Weights of a small GPT-style language model, trained from scratch on English Wikipedia: LayerNorm before each block, tied embeddings.
MLP neurons of a small language model. Each row is named by its layer, matrix (up: input weights) and neuron, and shows model dimensions 0-191. Each number is 500 + 50 x the weight over its row's rms, rounded and kept within 0 to 999. Numbers have three digits each.
Before each neuron's rows, "fires on" lists the tokens most often at its 100 highest values on Wikipedia text that the model never trained on.

fires on: "-", " a", " |", "ra", " b", " up"
L5.up104:461484437507543590422408389538503529458556494436593509497500452555532581502543612478511481453517519568460474479443477568476534463514480473469625518492426373437410528493485504535521494554451567484508436535485480563479555516499462565515549500505462408505498543459570512557616462513468507521456453487482479490502446524442421522575460587443500511450528593437518458514479486534457362577578520500486515542441546533485603444523532451520512557527509543565503470471504570409488549468548458486532387415476514465489478502441535572421566614447482471529521490509462617437538468513459460436

fires on: " un", ",", ".", "h"
L9.up55:579483535487423523543516537502447500532572522414546525609481564510367410495474474508526457462506510511447575488473497484496539474494565563521450528439493436486472487568484595575421455481524484498513438527542601472536526571500508544515460546443482536518477547431509509480533431515461551424449501487434457577556548479550508502564522455530470384446379523535463546517568496400575529455526475516427417487488538547468477591585399602456486515464412510523512420471474538482580461542519524530446472529577493500506409528598483488537540515491449448438376484581470598584534466460430530542

fires on: "o", ".", "in", "z", "my", " series"
L5.up43:495516525469518531593563428468432502487527534497481444489541561515435532467440478513599470456479628446477546592515465550467444459499551558519499477487512565494467517427515514457429492502487593529632378532558455472408412495614560435466472523558454484542476498532511510477435420533492518500561522536530550563477472482482480426450486548459542580543504536515462635516512466549518434486529511490447389525464505549472503508595553502404478521470399496481472469467490497402487496518486473530629491397486569511490588458443527433483438450523553518565502542398417552519621504506494446468

fires on: " h", "l", " g", "|", "r", " d"
L9.up157:484471492397451458434484584464534452513549489465481425491493552489462454504470574589500540526454470520506522364438548508508485458523557409513471383502547591494436439624440448498533470424519485599509527493526524599508470486539529505489456493509490531520534495531595527464480486506544468515534527465442460487542498412506470464392576461459548536463509521501516556479458502498537481448466528429481445476482553398495582526400583459519546428388470486562505477470492544533485449453475491508503487494533516597439564483562504591497522496506459517605455535490512601572482565718516450452

fires on: " D", " K", " W", " w", "g", "w"
L7.up283:527492463489581540544451463424510416511418419508483525488529521513450515454584453503612540437517457462399623440479525419529533495572515429418528522501555525433464557577510485443458536488562483496505493442403487600492475477459502581508558574566528517449443618524513542472486477530500413452566579423486526535446480517477477570496537496485468542510500517428473577510406476514566491566556461530497482452549551445506499512602479548553467412387484589492521474572559535471545501536507451461578483423393471502495535463477579516590459442567526506464530505455562543463469507459374447534

fires on: "i", " ==\n", "==\n", " se", " bi"
L3.up175:510579533440571491406458418550474490450439471476518486429507553626517489535491495466501475455504528526548466477480484468459555439534499564528548496408468575506470589516451546512431505557376663496525504596444570525574471418561525508456422527480592498372486535523574591422534470505494573469390473493409553531501511504442440466548463467446541517489534518550514465528465511480445519535430534432552458476525509428411537498499584478521498495505549581475524500521474504500483495516451566449579553431573473534446534490396469524578494495533493538457453596540477486413491468495579509400

fires on: "T", " t", "-t"
L2.up84:583476523504558524528453520518500538542490523463458504593526527499538489493468516508373526399477455435514542552448501480560564459502491473527545405454441441498419585454437462533519537524514598500512490453544413454535525543491455487524447513493441418621472532460537503532548429487456521556446438465532505543479453524561516499435479468569495521559526442477526466449470528465445507477481483647506477625335538559505515597474500518569460512406409498432546425482495586452476523585519690506512517457499520511448538474623472485511554489515490481410543455444527513522518542457495545503

fires on: " –", " there", " -", ":", " (", " \""
L3.up366:457489569517543464435489484441556496456444504440489474429533573436491517513426523479433441457587514542513405534541532606483558443492497462450540484593488489480537401553408450552471523516573564508466487542472472490522440464547468490568435567609421598441486465448490484537506455489478460448465512551540494553562426478508526537559539532575530665493497471555511506460566442475476415535445516444447446472545486447470451493525461591493479471424565593495520438441535459509475532470463443554476569446576511446491510617495443487404547583579539632465497493488507556498532410458529503538

fires on: " Ch", "ch", "ing"
L2.up85:449517526493468582550551523424499531494462480427554482461495503565494499490408606548623541461480422392468468515461439451411525487501426533512456472511445600443558579572461486445534512507478519489520492517498573471583495443436395456455498526564428475514504540405485476537567484450523414416520592448406520501543480473461484504525473454539514589515527528540626584508555576470468540465472469452457542504552448498466538488435447414503500498519520577519501527520530496480495469502455390480487462426602532470539443382573490593632507445507592549544571508465507529499545497552520500458

fires on: " O", "O", "ro", " (", "ri", "N"
L9.up18:439463566533545552494476519487539453527560535471501481585521520462429558441560516508511575526519513587417470509555498531522452516406430521524494464379492550524544482501565477542441377554540483541405579496521445533388548500485513480547482486508497530567465512465520529520526445408503478488511488516516532454425457453509542543514472443464499454453560568603373478508609496477485471482459544493513356417518550606548512500452525441486473454590505515529449533465490491531482551525476467550609579511467484560419462515604617451411559577416430435430491511451459529445492548554497462534

fires on: " C", "A", " Le", " R", " D"
L9.up113:511472510416466495470489459461460453538533525501482409483465415524548538448493561425515442486598469524518515542551514538499512438429479493506449462500468533501479526485513477591520457458487567519553580446484507478489495534522630500499560391496476498487496499452445398478533391428538482473510446502572489466510500443454493435477612454440520618435511494473510589437485541365503574486510427455483419507587586558452519540594486441427431456496473516455544463507710447481509547520538401500504488500608520521519547495472475519530472546540445556531543476470585455572543521529505519598

fires on: " s", " res", " age", " prov"
L3.up89:481524443466541621557526572600465490442511497455427512543488463496569445510553530504534471469533565473354520458523479455563496453448541488492518551404577576455499493488396483460497491468439532429531476571515533388483519568507447478544373505471496527442479466518436450523458597530528446403441501570446468538523497447562534492488545537473400517524486523542463526437485476487423561505519572431586541539504411628539427480486510476429437445479456508561515597519547562506534519465400482496487501596512484483502545495576541479459431481595419536613488507430497510550522554465546471475

fires on: " Mount", " Central", " top", " Top", "ape", " Grand"
L2.up149:491578500626506500532461560477468491423430549419507450447516476531523525492502445457462502546469410462458533646564466533485485520475460506507442423434503485389478452451457579576534543593504545537516461493482499385535519451464511467515501507596467506526455461468511384423464493464531518466460521440489518426537527500597572457569408485412524487484541524470564482545580491595562449455502429573407501455609540405502442525510524434495486587527501481581475479537489557591482482453497542481592436490527477519527447534488569553491556570500612455522481577552466517541444527436520535457

fires on: " had", " have", " he", " rec"
L9.up112:561453511565478510520491477431411469492590430498492505447495453510513536493448453467483493495584509454444473449518531539471542585565534454499532485481587525470476513491363554420449530502470595520475461547548500454532503484622538560582495471521538550579500616557498516497578515497537511443487461440568495427505410457531508520526482555563439440530432535455471382493420537480621471468513454493572556459439522548470614442502474442623400484497428518410524539515544487492465492543505523489537455439439544403458480409502456506446554454528521550511513511508474467469566478547455655551

fires on: "==", " even", "ut", "at", " s"
L7.up250:457622452512520485458541505505525515505571469390464508507536432548491433514505510501413487427520470552545548490439496581535539535520514459497537431499411543472522620500503513499404450526542480502546463506511509417483613605544494476450555459501550562561555578457535462544544488484516444463588515497582556563498489474506436537539484520524507439513630495532460443364448593527583496435459486439472506444419498431449443547377490523586407509397507466529495492471551476438463455523457499506556465401458431522526482506513435570461424456547477453515575575544497550550469473524531584532

fires on: " t", " \"", "\"", " d", " ex", " dep"
L2.up159:563503552490524479377456459473570407587474544425464501520455410506531457554478538478558575598442454495500538549497444447514550454493473460456462466492495551518499560607506524454505494513486510545393520481498463449575503583486518532503503509532437453616516533505558545535545424549591393438434474528435478411579409525598493417447450598524540497537507510396448532512495577423417473472461489494525480489515415532475468504438530446523489496502502513511542456545540496532480600609522532496468616463487456501486490399493494592540442511583450491556549477456546544417576511526446501572

fires on: "ion", "um", "er", "ap", "p", "th"
L5.up272:473435537672480494456489586594555427481561428478426506525407524542456470529469499456472556568504464470492424484391463509517501515487450508444513568542414556553514457465463434468570482485524618489511585502490516457588523562445574516569487453410582497391592487534396446565476529470483444525506542489612526505486517532452495525522503535497532539414544526448531499411532489537513449448479464554558526488387512445485489395459428457482577481457456577553438568536496536475535488554495490524553420479475531542552501477428483489488537474458556411555482497449575536513581552489441525526

fires on: " –", ":", " |", " included", " -"
L2.up161:537463507615463446456551455585403516494441485480510469479563551563448430426507517508447547480485441563470533505472476442421608507506566412522548539513564502416602478467521497446554513468473555469462503453556544493462460466443525482483440611472540481482547526513554457528467439518483440511389502491578596497483419474485561500463542558529517449525446421504422546418528465488517533428583431438458465560607501446445504468526472563534456530526478587588594484478533512610495509360467518522504477535520506444527517589505454478401459534571493520526508533489435612557556488478486416523

fires on: " In", " a", "ile", " l", "ly", " m"
L7.up368:499516440499474514431532585540445489462499428540571557458565456460416474526515581485459540443479430523539609560466522523421558478483501500510410468570481511490443450460437519519542528541468518516457544530516476544392500525504536484550449493565582557502605484494593506598565509404528469504517406403567551464509515493508533480449467371525571492316510560572474525509525531571488534551464504423512452552571476462485463557512474546547511508528412548487522532513431563534447410504490529467533460466441426449544523478444494611448392451540556464495577405538502486430486505545476488493

fires on: " in", " P", " (", ",", " •"
L3.up362:522439497474571573551512603590515567553484511542476464393443535510521551555478518468488541549488469495460531457522505388423519513470541463514541434474421478417494557465444479558395489478545534541498525514402415455448415509560453572545515462486478456516648543514536453473564486473544469522556486527492473455459454532533521515524479519513390446509507545544486636528529539519501456418445486488524484468521481500531503424541586428587476427488578432481535524497493501541513554600449514357559485495529504513402594550448469375471430515478572420443570488505536575537513566509502468501

fires on: " |", ";"
L2.up224:649473455505549573551395378540490531480389539496568441566521477478480548500556501474526593483513516381462463490399418476554560579487490506555500477442466519469568505522465445529447495520570450511459537419504517424473476452512510501529514500471529553435393531446487514477567518556591614468472447510554544427538517541491536539497458559464476473537522611600437520541519523446489536465494463537537488522452479550506508493430577518503635484503474455473489536536490501518435453482454483468449518385497439493464517453553439536552540532562469553619515420569529458532415498555452456409

fires on: " of", "s", "ittle", "at", "ut", "in"
L7.up6:444465503612409587449506535573423457470514564572430540557458483536484438505540469456557345480530541501466624532501479519508535479415477569467477462450469440570445530475495489561408479468513423498498424533494514567587516519549520462519417505559518502461448564572573424543557522523508502420544440490527460447449589499490571513518485493450415462507441440496459504545552459421567474467439510528479539572478372457487528507527594522462537520505523473558564484543478502454516557561519411606584435494573514470471433537477448535575555522448529475551559482410421473585535491502479506494

fires on: " Be", " Gl", "ur", "l", " w"
L9.up241:557496468545442411472502467597493319491477570504508541469530479507479444532540608477503515420493491606525501498453599494538490562503477574529590574495470501478521491564511535368540465442528460473544511411523509489496467515462559416549543479463555473490433476496512431458592474379482570497515472417569557536464498481436510482424545500468531527512477460471503470527551516481435526479542438511559482542486504499458549464460596527533485439440447387480504534523489416430498502533476453576470581430523579430477424490488480647459502516479543528550588461571434578507561588503545450506

fires on: " has", " he", " have", " (", " ob"
L3.up256:514501603539441476463494472546486617559446511420471517573450433468446454510504536390470435482533494516514512531483554549532561558503504537472574536544518441475471452451426504367500409421519515580510440545525390520481581577530495479496442501498476457438599508504520488532550503478431536479423485418519548506518485459451453463484509472598591478527472475567527464497562435453506594540540554603588517406467519498513554448493550479505489474533449434404571413557528442522524511631506506475511477530494565432478463519543411548494554497468515514572504462491558490493441415469420636497

fires on: "ot", "t", "s", "c", "er", "in"
L9.up346:534436446499460425512488529473392475499450491473490542521471414477498488407577372331523551485503477466507569532516469483554471591497493485474514577511426530597464553553604478447450498534475527538541496547488492498503460495541563494540537524586506505520494554536543449418536488520454502398491495544539470490538519525449459447517491488516386462604445492409513519506527566456471458463517555458485466546400428548478511461448507505567469495591526469491484432462519536511484343485504499494528487470530544545498450631495549550536563517594636506442484402472562543517604455538566544543

fires on: " ad", " sub", " o", "-h", " ex"
L3.up151:434571542456433569531524529457524493478541413550520507529561457441584473533518463549488517535455437579540432533444506472475409463523471609519533547437518362478575591549485501459439447501496574505522570491505457519515556530476580528466444523511464634423530460446493514512491430447571486508432450441435468490550489503384525459503493475518537510476582434472587445468521506589545417503560510460502484541514517593585483480484533491521473461434467588581537498515615464544485479501554466421535530463519487490478561430585448548522622388485546452472568579432543495473478454438537460492

fires on: " Album", " went", " Top", " /", " Go", " played"
L3.up83:546580470537451547511487469506413505514519442485516548496423533484461586432502463420549489500552597519451481487510433453490567474478514480532506629519605534498537485508492507391461494492483518616496444470452505464569512541370542522600443577472520434513545462448536338410489501540544501505429486499484577539537520450550543587422587494430497557411575421556503568503466476487445403438467519409508536443466533607504523559434452477526478472598540497519539448493473476531497538517497476440489506445643533508435566475513522499493489507501542489458481535434541485429487549400520506492

fires on: " Car", " dis", " art", " been", " former", " business"
L3.up41:646514471541516486483431509592512482504510474532465465553554403507444422453395470451448533537543549533466448495454481463591545516512451527482439593517502431417478500534534444446463470477558501534501509605500478604396559529455526533534505539451539532447482480427472543483465428588551516436572458507437523498454447549489500485603483568466529373538462550473366495534491539530440545520574490483447560506549524522446471498580589441532434575551529509498423501587508424557483362464458506534520470469540551482489557541437607509550426567534442480477467485496485507552528450534500481451

fires on: " t", " w", " W", "w", "an", "W"
L7.up263:549512565512516545519516534507570453482452508488472448545409494532469376466583466450437563476560447501467502371640499517532559488488568442559523510437579462454470473542428549514538510506572502576526457485524425524530496544623543522548381506487471539393511526472504449510457486509557545543488636486555478520511448589492449589397480459486507539480487532487509487481465453450522504463532431524539503502515510537478407682492460521525480421496451526493565572474485484476547477502487440535493526437491430490441443364485485386566526486493494461436556460499551530569532483577500496558

fires on: " the", "ic", " ", " to", " and", "200"
L3.up352:512473475392517397407351526481471384500504529511545449489511510451529464541577472528534588521471456498582490409446540545468502519442500525460502484429518455478538572557542487541486513396607505453446448485498515525458548526598535465559457551539590495467455509368556370477490471547458560515489500525494454428524489454496484499525602537519397450509529582458475447505513524480491491511484544560556520544518484483553481574505458613537505488465576501463565609520453576531464470553416476460390389539522512485510487461528534501495590486425518461552509548496590520452578562511478548515

fires on: " ft", "ount", " years", "U", "omet", "—"
L2.up78:467572566540487486566425442542515466452429480469475488539562552432443480445414469509493529562533526555502459486444560529586566601514576478556498469565418516509492458484521463506509443460456561492460520421510557551517521539495512539501490501545473558566557410516522526519499412479587486464553551423608531463549470571564572508511427434523471609515537554490434541499412428445479510491494450566480529524483443451481577441438505485442543548452558514429523440530433477522532456525432474540511532402404571557485380499485459545515483474464493473450681493541496414501477512400587442522

fires on: "===\n", "==\n", " hold", " sit", " ==\n", "%"
L3.up367:539449503426512561550463480538440530503520526532495564512482456558498468503513552440460503440558578502482508448453509599512505482489560560484481527445403440399405430505501491450470490552506562573467562494518533550541469436487569467505424629561513454451502520505459429506490482577501488549431484550309548484485507476540526501531394437437457507466518551504493451510469569559459464520463461525501570478486437462535447407480607433585605439571549421461514515441588488494540582536416532482455543483546494500556402537527517506480495496471632494398488568579468550529458496552506533472

fires on: "h", "ource", "eh", "H", " War", "ulation"
L2.up365:412590465440525503586518453475460405534423594491479554510500511466506575531484626446518489537559527430538501507534557433414428518518524497477531480574466427491486489544461418496548490520491488537626560490549605462529601483558505565508470602461436456449490435540543347457467530486553527521524598466499443545583554452553448453432550453528496489543405534509480485480508496505473506481434496490482563438490473583541398553484544504486492445483556543438511460480401481461445469481425461506551467508556507507492517464551429556491350418528508512514581509482578502562510475562501440543

fires on: " se", " po", " rep"
L3.up114:460604531513531543504488569613490549430493506499551462474521584536498475523509509448562548452522524501531419541563492501542514458435504585473486473442483528513496486520415499500483442477555427578558525608581498511573573419567370509428596484472460582584503473501477486389456450475466507453485524483530511558499453384516494642569591534465475506459518373590523481499428464481478526494450571456475572519539447481500556501492500493468511478489467414466557531422492441549415486479478541483533379494574536515493567468509458480410515505421544468558422426503482535461516497501580497402

fires on: "ey", "by", " Mc", " of", " Hot", "ip"
L2.up383:466454348463447504533499482524486483499436423454487484459535483482479516500535429514540440462496517404536556418504455426427534597558514469577559553446564463476542502534502498526421407451465558548538482481491580452463460495538525529536494526509507488527559418498409394447514545514462559510537482413469515443501474585537535448487440493421590491610638489437490535491548476554513501438526483501523463473545583499524505527534496448475509501516567463498402453512422511490436489535646477442506581464487565557489512521505619442470517485465563407545600617526571546481435492497563454539

fires on: "v", "e", "es", "r", " make", "er"
L5.up220:576486566526437551502536620454605563584508433430428500442659516509486515568456432496440447482498453476526556583504403425427453509461455472551391514512423420478490595508446468544481483541498462472466463548473462492566547470474558404561515598452591556476484529547504449495618544459427536502537524528419448423552468510509500497549473533496432450459531537502544525505497508452474525463509501448493466473473471385433484446468620444399458488437515541580528499495574553486497549445520485485504480493570551563524517553481474446489480530515511467547478532426498569599510487549510447562

fires on: " s", "es", "ers", "s", "ris", "is"
L9.up359:546515532467429459540453417496512504478412587475474483505513478562516400541472454524474473509489522482475521486542541503558466478482547599454530612516514580551587402504535473432462399525623452564495603501512596506464531560514483528529479537485491443525542450543548507446602524452505524448485487506496564580472386406535454481575459517516521397456524552417438480503490511455479468487407522526491489527480478541479542498558416425579553474492496505532536532515517447504447613561421456486473560499585557409412482405474485561575516427570463557536459441539472508528475446559442443398

fires on: "W", "k", "w", " any", " bet"
L3.up225:431453525463520580554566529437490533438444476495533508452506523552512440398511546422377482476567460568549528482555510504589469441523553530495516534598510519516500549503455489522571443476479457468394402578458496431508481505569594503495463574492462467372531531515579458495405552485579481394412555490474501529513489473525570496437498501496510521529434519413506516530461479382597491553522411510568432498485561557523509524517527547539575478592555638488484503516509499560503537420501470466500415542484519592450540478580479377461451457545484553469527506577447519503440495506440481516

fires on: " (", ",", " |", " –"
L5.up277:565539537553511514532489483431495583367421385539502507503530547445476431442540465519501413529478494507571577540467524556375559641541444492503552511490473547442564459532468537512507573431414562457418493521462469418494449518500456445561507571554626569426501493542495552541515503535477482461424448478452493510563491432476506462534490567551551574517531496434425464528555412468520454501494492427536510566542485510570476528511501438524505539543463478518515467528566411490513512577548494597466464513501518489353613501515464485465471500500368535474462468445575569543528474501422475472

fires on: " Album", " (", " Top", " US", " sc"
L3.up161:463531475481481544507475477461550563440514433553553461467398506464555453554514578439471478503551486483460550539525566436446596496471496452516441489499528476495389558503519489549494416527538524526463595417566589558568509519402510566523483490482560523477566453511554465454563507455566457529446449471537445443447411410451515512481469476530485536617588428555495434554516429554490523438413447493560560480497527506591525461500497383479506494430542554554562437454515422511409472485557520445527507490648494451487516562444479493456426605567458500467524500464554467489474549581565558575

fires on: " Re", " Pr", " Ad", " Ar", " Tra", " ad"
L3.up138:387564513531485526463547497524549546520437620484540560491513462537518530453507492471437457559429445497448432537396429467503461445531516498457557496550541478487445451442490557419505496517523539484433492452517439525452531517546500512517517560443505530516533469452528451517478373430452425489422446563518536468512516489561413572529530534441514415488454616534437423484593501500542478516476511465443518544521596508463532404541524538513560545423602494499563422521582404518520503537545650593549435542483583463530484391590467545514451423585506504524568487463541498509495421543533541513

fires on: "l", " used", " sent", "r", " named", " f"
L7.up340:564486510547460503500444537507524460418618480397500544466485501437603502398442609461536570503520520530504532444417463463447535571515481466542454341469499549508437393578578485493566505484558485570502559422524473498564573586520597543482494516448462526573489489473460626448536480498521524502501456521507477495506534406411489535481456534448497522455507522525485601540564513453564428487451443547503465491501492514532547456497549470541469435585521627520508451485463488565475475543489566449561481451534452519494482494453458620580574440447510531481464412438479472531500524550413553450

fires on: " l", " po", " Sa", " cap", " La"
L2.up221:562545442548587489589374489482457472517526480477526531465474482448558452513376519538609485510519447563447587554454466421530600493465414456515465491450358533527471489477438487570441452505447476523467489569513507530508548465545417520530619496548479521471622503573518516508557415415466518504557422545532461582487421530376515443532462486478475477510513538458417531555477598496481499491476458557440520532482463488525573465616508534515444560529498469410494382551565578554472451581461478479535478499551414513475510562490528512507520546440514531482467553576530508453517504521429480483

fires on: " h", " a", ":", "ch", "h", "ol"
L9.up185:553448590511492528592503556554513548527551524477526541512536497535418420521509499588523480466487473498547515497408426501555503518578532489498521461549476496487495474538527456574539495484505428489442544529470494512426527518491630415499537364474594519407543535511541497508575430573366535522480488541417434536433544484548471609505480405553530485501512492530579530439464432459495531435521629514487462490505515450423436439561516426587482482457545532510535551497502396454473531551492478520518549429437492467495546534576439565508407582469409512423491566604480523491485501438434450427

fires on: " m", " l", " L", "-l", " w"
L9.up100:514531530581494487451548500482481397462517486426520542503527557378519471536509522537545560481620529497475530549455544482477506516523501396556503534474455479495469567522459549437477531507486495526415539369536379464460454624545527489491443554543520601460479518452579506440491515491538423530462597482410560501466507447511521509524524422499507554500493564508496441565498496557558494539509504447590453471546541419473446496483577467501593437588379455541426550463494526396567473442498475462536490597514506516531426472433499509523505465466541496449511480670441559514567420488433462551

fires on: "al", " the", "y", "ic", " to"
L5.up312:472519482470584457539477565478497427497538518523454436468503499584445439523549515498505523464491468538554529452488520485522552542482514479499500502418523363542481484509437461493486390482461446424616366616442532464472544543501561598505551548481571463469418560466461490509470521502508531449503547469482428595433486577557458517536431521521422436457438513525524510574533518474517541466541504533493359568502525506463526456503557490562471481387524510534592473525497529511530477526427498509506495614533461481548496454430509586324537533507523413484551404509602510508589545549448524457

fires on: "h", "y", "sh"
L3.up167:607525419436453529572449476484494472624450547416524533539466501443520433435539459488479529402556485409516558488504479436441422472485545571459482568480409464534564557516490501544502502498602487553482491517513508469497445615517452568520436454488397542462567482432534407409572528498511594441553507423455538552536474540469528548462598511515554567602450495524540610517499464472600495475522509426383508548542486551433439503506510567412479490491519446477494465459507483470439441570487527509471497559453506491462517503468506505491455536479485483588446468539526487534570636572556441454

fires on: "re", "n", "ers", "ex", "ivers", "f"
L5.up208:503440475495496515404495617507455601541414526547478572651536482452433486417485537457480466555465471437462421517474561477425522440473514547478585432442444498551554488474584513543422526469499509540496508448499483516485499633554442492549434503578565486479546440450501454512566556525441491418470502516498479514546562532568511484501482516470550449407407464478420492445491491390422476445477554497515506582524422530528474464519565507470470525497463494480556464524456607512581459491482517549619509469548511517413444495593533515502474468635473568549569477440453553545439580444522483490

fires on: "W", "w", "ve", " ind", " list"
L7.up349:416446507506530619520500616524522515432493510519503447557508474503532478452602455522462449507645399471449500468518477503485517536475538541524516451537427485525443521435470447494491517419483593555533500463521474410514574516426506505442457579475517477534528494447534552526456518463543555478489630489468548485436446451527579664579449449412500405506463509483520563581570493557544512432497423493554511485507540498516502480476492528515490355558466585519463466450490566425539536379562454566519494539454577450458465518498560508405485530504448527496523452590510455499443470512414495449

fires on: " the", " (", " and", " ", "\n", "°N"
L3.up270:555503473475544528452462425511564457450465477536591532413420569475541426499521441552491530500492579555513565514472581524451587525529484524539567548515466520533466521498506521535520434528537531444556529480416554521455524510492559499566547488530546459531509544474509542461474557484540419460504498503531468401486453479509475472520452511586453442526562525368413525510465527534510458538494585601597462509497526561486557518525490566490567545446523499464434478518411479536421518439529433590460351541429452366522480455362496549425501542454555455562604493475624453469478540524493416478

fires on: " s", " some"
L2.up220:528513472505517495492625525459451471524538449525525482443490475425542411558533419399469484502472474499397497441491468388519518507590463473443537544479476501449539572483551472487421460442418535430521570470459518428547521522515459504494510513534582504497598567669540533546520487580516521473422442621481522592506447563502469479438549513543395575483581503497457576543483469493480521418491524444586528507492391470499581557530509501506469481449466558559482485520551480506419523521461448401539501479510491571471550410437492479573470487454418460459523520455507508589605522487610490488

fires on: " |", ";", " also", " =", "oints"
L3.up199:574492507468443548532473453544457558529491471535537412503476535509541585532511462409464514490559540486387542541531478483499544525629443471583458457511469477511494546559478442396606490524451555510476525493615527513539530418519536479532506495451579488415456544524524460527468482510433489513517548446485496516527425482565590466518495500507494397527571665502550493479516500491527608440537422556484540474462544536590468491560572451446514531493503492403519540529487506524389505408459516371438429426460487524489524514475373519431483441572480487604554490519448492553453520570501432446

fires on: "es", "s", "ing", "ond"
L7.up8:382486492487415471594521445498533551581446425433492556461491505430457396478537461506565443470471482551479376583509506499537568446462509480554453572464509484494514394535505503489565481588482547447477537474555478452529400478530536472530464502545526470650540562432506547559530518490473498527421410532509495492493473446426496416514562461523523534501610566537461479563528513455501444491459535433420531554533512491492462494545508529543464529548457564449518487565432488460586488494452534497497498364572574554424452514580570560604534366512514541598503534507466478475490511413497522483

fires on: "b", "re", "-", "or", "por", "f"
L7.up49:533535514484487471499482560563563662482462512479469520606566493494512480429422499465492398470558512564501493474530518502463438472505464494490567540478453553539396567515446477511492562560552481451427410531577463522444501602583426528558452419555523542502395438538457477488602404590461556511541511474495493455392519562443449497524560453438516505523368524547507463513527521517452420432456495462522403458498563549553532532463540579543435412458479459491536473451473622590519504404518500567555505441511527446497447476506496543555474521582536480489485536558506481455574523481475539481

fires on: " not", " o"
L5.up82:407512499543464457530503566543547522448452502533443488597511545528498561422500587469498464539532469470483586566490457602528428563557523507480555575448487491452574494431551506477452510512480522464421444413524435549549433560513563456533512442540546486493432427466463510523472444377438518487483478512510495465586530451530457464434554543494506422429546468505482496527526504495473475600547547460531536480583539428534537499472521506486488393546521548450603499433578527542379486519509487481452506516572592524432601478517335599613502449502522412457514441395534525477490523535538524488

fires on: " b", "b"
L2.up56:448511523465510539386428510449426606500533489557487535483492525482537418509521646467416476558576419381451499505496489396486448410504451500508577573413424469473540522405504531486601515497490525619512432478493508434501553399459494563501435456445472499453548602440561460510563498465451540520481509393581549537554530543536477488480507501472460472513458491534560518566494485534544462465573420535540520450486507569562546511574552398516514525460515517492563570479462538539499509389564499482506440526485542550456442469485496479507565437542574499514561493446565563433569542486413496478

fires on: " B", " A", " E", " R", " C", " T"
L7.up37:431516554475425461484436508490484491529506420417431416536555492461439539537439468496505471509499516411495537426572514577447534518491492421606544503483435490474416409512496579598489553578597539403512533476424469497508490584543526508565464493549445457459446492505494512576529416520508467418494491527529512495482447446577449456526479513544481502515581485496498563433475503464517465561552475489440442525542525556488644477598501573411466559613533490412388474503569550450611542535452522621486513402510533478510428435498443475531526520485498610554535471539435520499466523508513464522

fires on: " dep", " during", " war", " under", " pri", " following"
L2.up330:463482564511539555446519507489520519478494538500488440488463434495511508426482461518533530622464590515529573524564514410464526538409603517462585528542502510485484528478494498440499559434535549499463492551554508443473573456560551513484509563484473486498508500470438470431618457541458465493463473503482500457482411589396532474519548489448465389530440643388521530500470455528494555491569500526478455537546416528487460512431491421551507540493450500470561517455478583516543547510454504468472474526540445497507505444544563503373440488472522480518446546580447728487445552499405425573

fires on: " years", " am", " T", " year", " t", " Mont"
L3.up267:551516510576544545435413492470530478511450518565513405475553586499505576531480485487520499464516466559482549509524511546528481584449613417491560441541520469445519468564451444432529538501444542478523440414454510553493411505554451570536443468426514411517427406525554428568527477446434461489624417447470550574469471489514432544426553435437496579549499443552443506538553568487587541427530545472543462460480535596511483573544562519453579514358558493416552462507464449458434495548490553486624497487471465451447414437532472510538462477500444448544510554484502489492509552460505499532